MLP neurons of a small language model. Each row is named by its layer, matrix (down: output weights) and neuron, and shows model dimensions 48-111. Each number is 200 + 20 x the weight over its row's rms, rounded and kept within 0 to 999.
A block is one neuron, or neurons of one layer that tend to fire together. After each block is what it responds to, as a language model described it from the Wikipedia text at the highest values.

L3.down972,200,211,197,225,185,171,181,230,198,228,217,271,199,198,206,177,213,201,225,201,192,206,199,173,198,198,174,213,203,202,218,220,195,185,218,209,183,198,199,216,186,224,179,210,206,159,206,210,173,197,192,222,204,208,177,230,212,191,203,218,237,182,205,211
L3.down1585,194,255,228,206,234,229,199,224,202,185,210,243,220,212,207,174,183,207,214,223,218,192,171,204,208,184,191,231,214,192,228,196,154,204,242,199,171,212,202,199,225,221,204,169,178,217,224,195,197,228,219,216,162,183,179,192,195,213,210,195,211,177,218,216
Tokens inside pipe-delimited Wikipedia tables: row-ending pipes, digits, colons and dashes in cell values, as in track times 2:49, scores 12–2–2, years 1969.

L2.down336,189,185,199,204,227,170,205,183,218,199,195,178,192,215,209,207,230,182,195,201,196,230,211,213,189,207,214,183,203,198,216,213,210,212,214,227,190,201,206,196,203,179,204,212,180,223,214,210,216,181,220,198,207,227,214,217,204,200,164,238,199,221,225,176
L2.down1323,234,185,223,167,178,195,180,185,211,227,252,183,207,195,229,191,203,209,191,201,209,213,217,197,185,176,209,170,200,192,201,214,207,224,210,198,205,182,183,210,213,197,200,206,180,204,188,204,205,166,169,198,201,177,212,198,202,228,226,201,214,173,223,208
L2.down1431,220,189,186,189,172,168,217,197,246,220,207,203,199,216,173,176,181,177,209,138,212,196,197,224,175,231,188,178,217,188,207,215,183,208,195,175,216,194,209,181,222,203,173,202,191,219,208,166,218,215,200,204,206,193,159,204,223,170,198,218,219,199,228,187
L2.down1850,211,201,215,219,198,197,168,191,233,199,209,214,248,230,188,207,187,189,240,179,215,161,210,214,205,227,185,190,169,258,198,208,212,185,179,140,172,228,166,209,203,221,171,211,184,204,171,216,201,214,187,199,182,193,161,206,194,227,194,170,196,186,180,201
Suffixes that complete a word, such as -ly, -ous, -ically and -ased in similarly, disastrous, vertically, and the article a after in.

L5.down617,194,236,165,199,188,203,203,200,200,206,176,206,203,191,200,208,186,207,194,174,184,195,209,201,198,204,178,217,221,187,161,207,170,182,184,190,195,204,212,181,180,175,185,169,198,206,200,174,175,203,254,257,194,223,216,211,179,180,207,166,195,207,242,201
L5.down881,225,241,220,210,216,223,187,215,201,145,160,190,210,142,180,193,227,188,225,178,196,210,214,200,201,230,163,168,213,229,171,188,173,179,211,201,251,215,203,183,203,205,226,188,217,202,228,184,185,208,237,194,163,198,197,207,197,197,224,204,192,177,154,248
L5.down1081,208,170,162,190,199,220,198,178,192,225,221,220,223,185,203,206,190,170,200,180,199,201,223,205,231,238,225,180,212,189,220,214,170,215,180,186,199,177,199,180,164,209,174,193,199,210,185,190,234,189,243,191,176,178,183,238,183,180,228,163,203,193,180,191
L5.down1098,246,218,173,210,194,199,192,196,200,197,218,193,176,234,165,219,205,189,191,198,229,221,173,165,186,208,189,207,184,223,228,257,222,176,215,215,192,189,217,189,177,175,210,225,185,209,206,218,206,168,199,186,173,187,204,193,192,182,196,186,168,223,217,216
L5.down1574,198,231,205,178,221,191,150,181,179,180,210,165,228,201,170,211,229,194,224,175,173,185,194,207,184,184,206,139,215,188,201,185,225,200,232,186,193,211,164,176,219,248,178,178,184,191,201,201,222,184,215,232,176,190,183,231,169,194,199,220,255,180,214,225
L5.down1902,184,193,199,177,190,201,194,155,213,221,187,208,240,187,176,184,214,231,202,223,227,198,241,160,183,209,212,178,224,191,181,219,189,229,231,200,187,260,184,201,159,217,163,209,196,181,199,240,201,233,208,210,191,207,209,236,166,180,189,217,183,202,201,195
L5.down2341,185,175,210,220,212,193,197,150,188,173,157,210,204,203,216,204,252,205,188,160,208,173,194,186,190,174,182,196,179,189,190,226,188,207,203,229,198,227,180,154,218,184,161,221,167,207,195,196,206,220,178,205,215,180,221,199,204,208,210,216,227,193,215,222
L5.down2394,202,212,203,179,230,167,201,168,221,185,194,200,220,225,226,184,188,204,226,194,234,223,212,235,222,231,191,208,210,219,191,208,198,166,193,205,188,194,209,234,189,235,217,205,211,225,184,197,191,206,196,182,180,201,192,220,194,189,205,184,229,197,180,185
Tokens just before a head noun, mostly an adjective's final piece (refresh-ing take, coar-se serrations, p-ure love) and also "The" opening titles.

L2.down67,223,200,221,188,179,197,205,239,185,206,197,194,189,204,224,220,190,220,222,185,190,204,225,209,211,174,204,203,175,196,193,218,186,180,201,170,219,186,202,185,165,200,207,171,198,199,174,194,183,170,196,190,180,149,185,217,209,182,200,190,212,201,192,220
L2.down1202,205,207,193,186,197,168,204,224,199,194,226,200,211,203,201,222,213,180,207,184,197,197,218,209,211,172,202,214,163,187,186,214,173,196,214,172,198,194,174,179,204,219,196,199,203,211,205,206,194,180,189,202,183,193,196,180,221,188,237,206,203,219,179,208
L2.down1596,186,229,184,218,201,204,205,233,167,184,192,154,224,172,186,202,202,217,166,199,198,180,207,199,186,213,186,195,218,197,214,209,186,208,176,211,196,208,191,207,201,249,210,169,221,204,231,191,205,203,206,210,215,244,200,199,197,194,203,201,227,221,175,200
L2.down2424,208,212,200,192,223,187,223,190,205,178,201,223,229,219,198,215,212,197,225,221,201,213,195,205,202,171,254,219,173,236,206,173,194,219,212,187,164,193,191,181,212,224,217,179,229,196,210,177,175,207,189,204,172,219,176,187,192,218,210,209,179,201,215,218
Determiners and possessives opening a new clause's subject noun phrase after a conjunction or complementizer, such as if the, that his, most of.

L3.down35,192,182,245,189,195,244,238,202,175,192,205,175,183,210,235,196,174,177,217,184,222,187,215,198,214,225,190,228,182,221,216,216,193,214,196,193,176,217,234,222,202,198,174,175,180,228,192,189,201,229,163,234,210,165,187,214,157,186,226,178,187,230,203,255
L3.down2317,216,193,209,187,208,201,203,206,199,219,203,225,209,203,171,157,228,199,204,200,243,200,205,205,156,182,202,160,200,212,204,215,196,198,197,174,213,209,213,203,190,236,197,196,171,204,219,196,272,236,219,178,185,239,165,170,170,181,208,177,178,197,181,202
The bare space token just before a number starts, e.g. "for scrap 29 August", "career-best 15 goals", "Line 1"; occasionally mid-word pieces.

L2.down196,186,226,207,214,180,186,248,194,219,220,196,198,236,169,199,201,206,164,240,161,175,208,194,219,202,230,195,165,190,229,169,201,196,214,236,204,177,201,195,201,184,204,202,220,203,181,190,173,216,176,197,215,208,209,191,207,175,223,235,180,221,209,194,172
L2.down202,219,197,233,221,154,187,247,166,203,197,204,233,202,194,160,191,183,180,185,169,216,202,186,192,201,181,213,190,211,171,194,203,239,237,197,220,236,213,217,163,208,193,192,198,227,229,221,185,202,210,234,204,204,198,183,194,192,223,216,200,176,192,215,170
L2.down815,186,179,219,211,223,214,220,205,181,223,188,195,226,197,159,188,168,174,192,198,192,218,166,191,188,167,188,179,194,193,206,256,171,164,223,200,223,194,217,184,217,170,202,198,176,230,219,207,226,181,198,198,183,206,167,191,210,222,211,194,198,209,192,178
L2.down1114,203,237,191,227,218,200,238,194,194,218,233,172,203,241,189,222,195,215,209,177,153,198,207,209,183,202,191,192,217,205,198,204,176,173,175,163,209,180,233,169,208,214,202,224,209,180,179,185,179,232,152,221,207,184,184,192,199,195,202,202,209,203,200,216
Single-letter word-start pieces, mostly c, D, d, beginning a word the tokenizer splits, e.g. c|rippled, c|ylindrical, D|yer, plus other odd mid-word fragments.

L5.down505,197,220,193,221,181,223,233,200,198,196,206,230,208,186,208,227,195,217,199,207,199,197,213,207,155,201,143,206,183,172,193,216,198,204,207,181,158,198,174,211,231,184,205,216,206,226,218,199,172,197,168,223,217,228,187,156,200,196,214,189,194,189,207,225
L5.down691,162,172,202,201,199,196,212,225,189,178,200,201,191,232,203,197,218,198,182,251,227,192,186,226,237,185,172,182,194,191,215,188,169,208,177,190,189,205,218,184,225,204,207,207,198,212,202,215,243,184,168,213,246,203,205,179,232,183,205,199,220,183,215,182
L5.down1014,202,204,221,210,221,195,197,173,199,211,214,236,231,194,205,190,205,191,195,205,273,220,193,215,211,218,189,196,211,201,221,231,224,180,186,186,200,176,211,203,202,226,216,214,192,202,199,165,225,212,196,210,202,234,174,197,147,225,189,183,198,182,199,217
L5.down1093,212,198,209,208,220,213,234,171,199,169,216,175,200,206,175,215,207,201,217,184,182,182,210,192,213,195,192,188,181,170,195,180,180,217,164,189,188,198,200,214,181,192,212,236,200,203,224,182,150,191,220,228,202,199,224,197,208,189,224,216,180,193,214,198
L5.down1552,196,205,157,226,215,173,193,203,214,221,179,203,207,221,169,173,195,187,184,214,180,190,183,197,185,196,205,194,210,217,164,224,238,198,204,234,198,213,191,208,176,220,182,166,222,186,217,221,179,230,216,144,202,208,201,196,193,192,173,182,173,193,239,209
L5.down2235,234,179,205,181,203,189,226,182,167,193,229,170,189,212,230,243,218,226,187,170,186,154,165,177,201,211,180,225,218,188,192,182,180,200,216,206,221,199,200,200,178,224,219,185,174,246,206,189,213,204,188,196,165,190,237,219,175,202,189,187,226,213,205,207
L5.down2309,185,153,211,160,196,196,178,205,217,190,224,168,205,201,168,190,188,196,176,216,200,209,207,174,186,178,180,230,162,223,206,227,200,175,182,211,168,181,174,227,182,203,219,175,200,210,190,199,207,236,211,206,195,196,207,216,181,210,228,175,190,230,241,201
L5.down2506,225,245,177,196,217,198,195,229,196,232,247,212,196,212,206,206,208,202,198,180,199,170,197,203,185,193,176,185,224,221,167,134,192,131,149,213,183,200,185,188,217,202,234,235,212,200,216,188,187,220,197,240,203,218,175,201,199,203,204,220,170,207,220,221
Word-initial space before a number (years, quantities, table figures) or a capital D starting a name, e.g. 1978, 300, Doha, D.C.

L3.down174,199,198,222,200,197,148,224,164,193,196,184,216,237,227,194,192,214,170,251,142,178,197,182,205,194,157,216,185,186,201,178,226,158,176,204,191,178,250,189,174,195,239,196,201,198,211,175,187,170,202,213,183,190,172,208,202,196,198,173,180,193,199,164,218
L3.down2552,233,159,216,179,184,203,212,184,183,202,187,180,210,234,220,177,213,212,214,197,206,207,187,203,173,177,217,213,181,169,180,182,185,214,213,152,211,228,247,166,188,203,218,197,187,191,188,222,225,247,167,217,178,188,198,193,197,205,186,159,216,177,188,183
Quantity, degree and evaluative words that set up a judgment in prose, such as little, much, poor, extremely, good, pretty; copulas like is and was also fire, especially after there.

L2.down428,192,159,180,165,190,178,179,198,180,203,215,198,164,182,203,222,217,221,203,214,173,230,192,213,192,189,199,216,201,196,163,194,175,182,167,217,143,210,135,204,231,181,181,187,187,211,207,208,212,198,184,198,197,201,230,217,184,206,148,193,176,199,192,214
L2.down489,201,192,225,177,203,175,186,190,225,180,217,203,162,209,187,210,174,186,194,213,181,175,198,190,221,201,203,188,234,182,187,207,229,204,228,187,197,215,201,210,205,187,184,208,215,190,179,180,177,196,201,224,187,194,199,211,171,204,197,225,175,162,189,193
L2.down1283,213,175,181,192,216,174,192,206,244,183,209,211,191,206,262,176,165,140,199,207,213,207,206,191,229,197,200,193,208,209,181,209,199,179,208,206,190,183,184,182,173,176,179,199,222,189,181,201,242,170,221,188,182,206,198,235,209,235,182,209,241,200,188,196
L2.down2536,203,203,220,169,224,207,174,212,231,187,207,229,188,203,186,208,227,200,231,199,165,215,225,205,209,198,177,174,202,213,222,194,214,223,213,213,170,203,187,193,213,212,198,198,191,203,178,204,185,189,194,183,185,214,198,213,196,201,151,218,213,197,228,249
Zero digits and empty-cell pipe separators in statistics tables, e.g. a 0 in sports stat rows, the blank pipe after Turnout, leading 0 in 0.40.

L3.down426,190,180,188,199,206,206,195,184,210,189,205,186,187,208,193,196,191,193,199,221,200,159,232,189,180,240,199,181,189,163,219,205,201,219,190,183,252,218,194,200,180,199,180,200,175,170,221,206,174,220,170,204,216,176,186,178,175,203,215,203,197,223,186,195
L3.down1096,200,195,210,188,227,187,222,201,185,224,221,200,187,204,175,152,207,178,196,184,166,198,187,198,210,200,189,186,200,170,196,158,212,225,207,211,197,188,245,207,214,158,196,260,187,215,167,217,193,194,209,195,179,234,213,216,233,170,184,198,191,200,201,196
Fires on the last token of a verb or governing preposition just before its object, e.g. research on, blamed for, facilitate, investigating.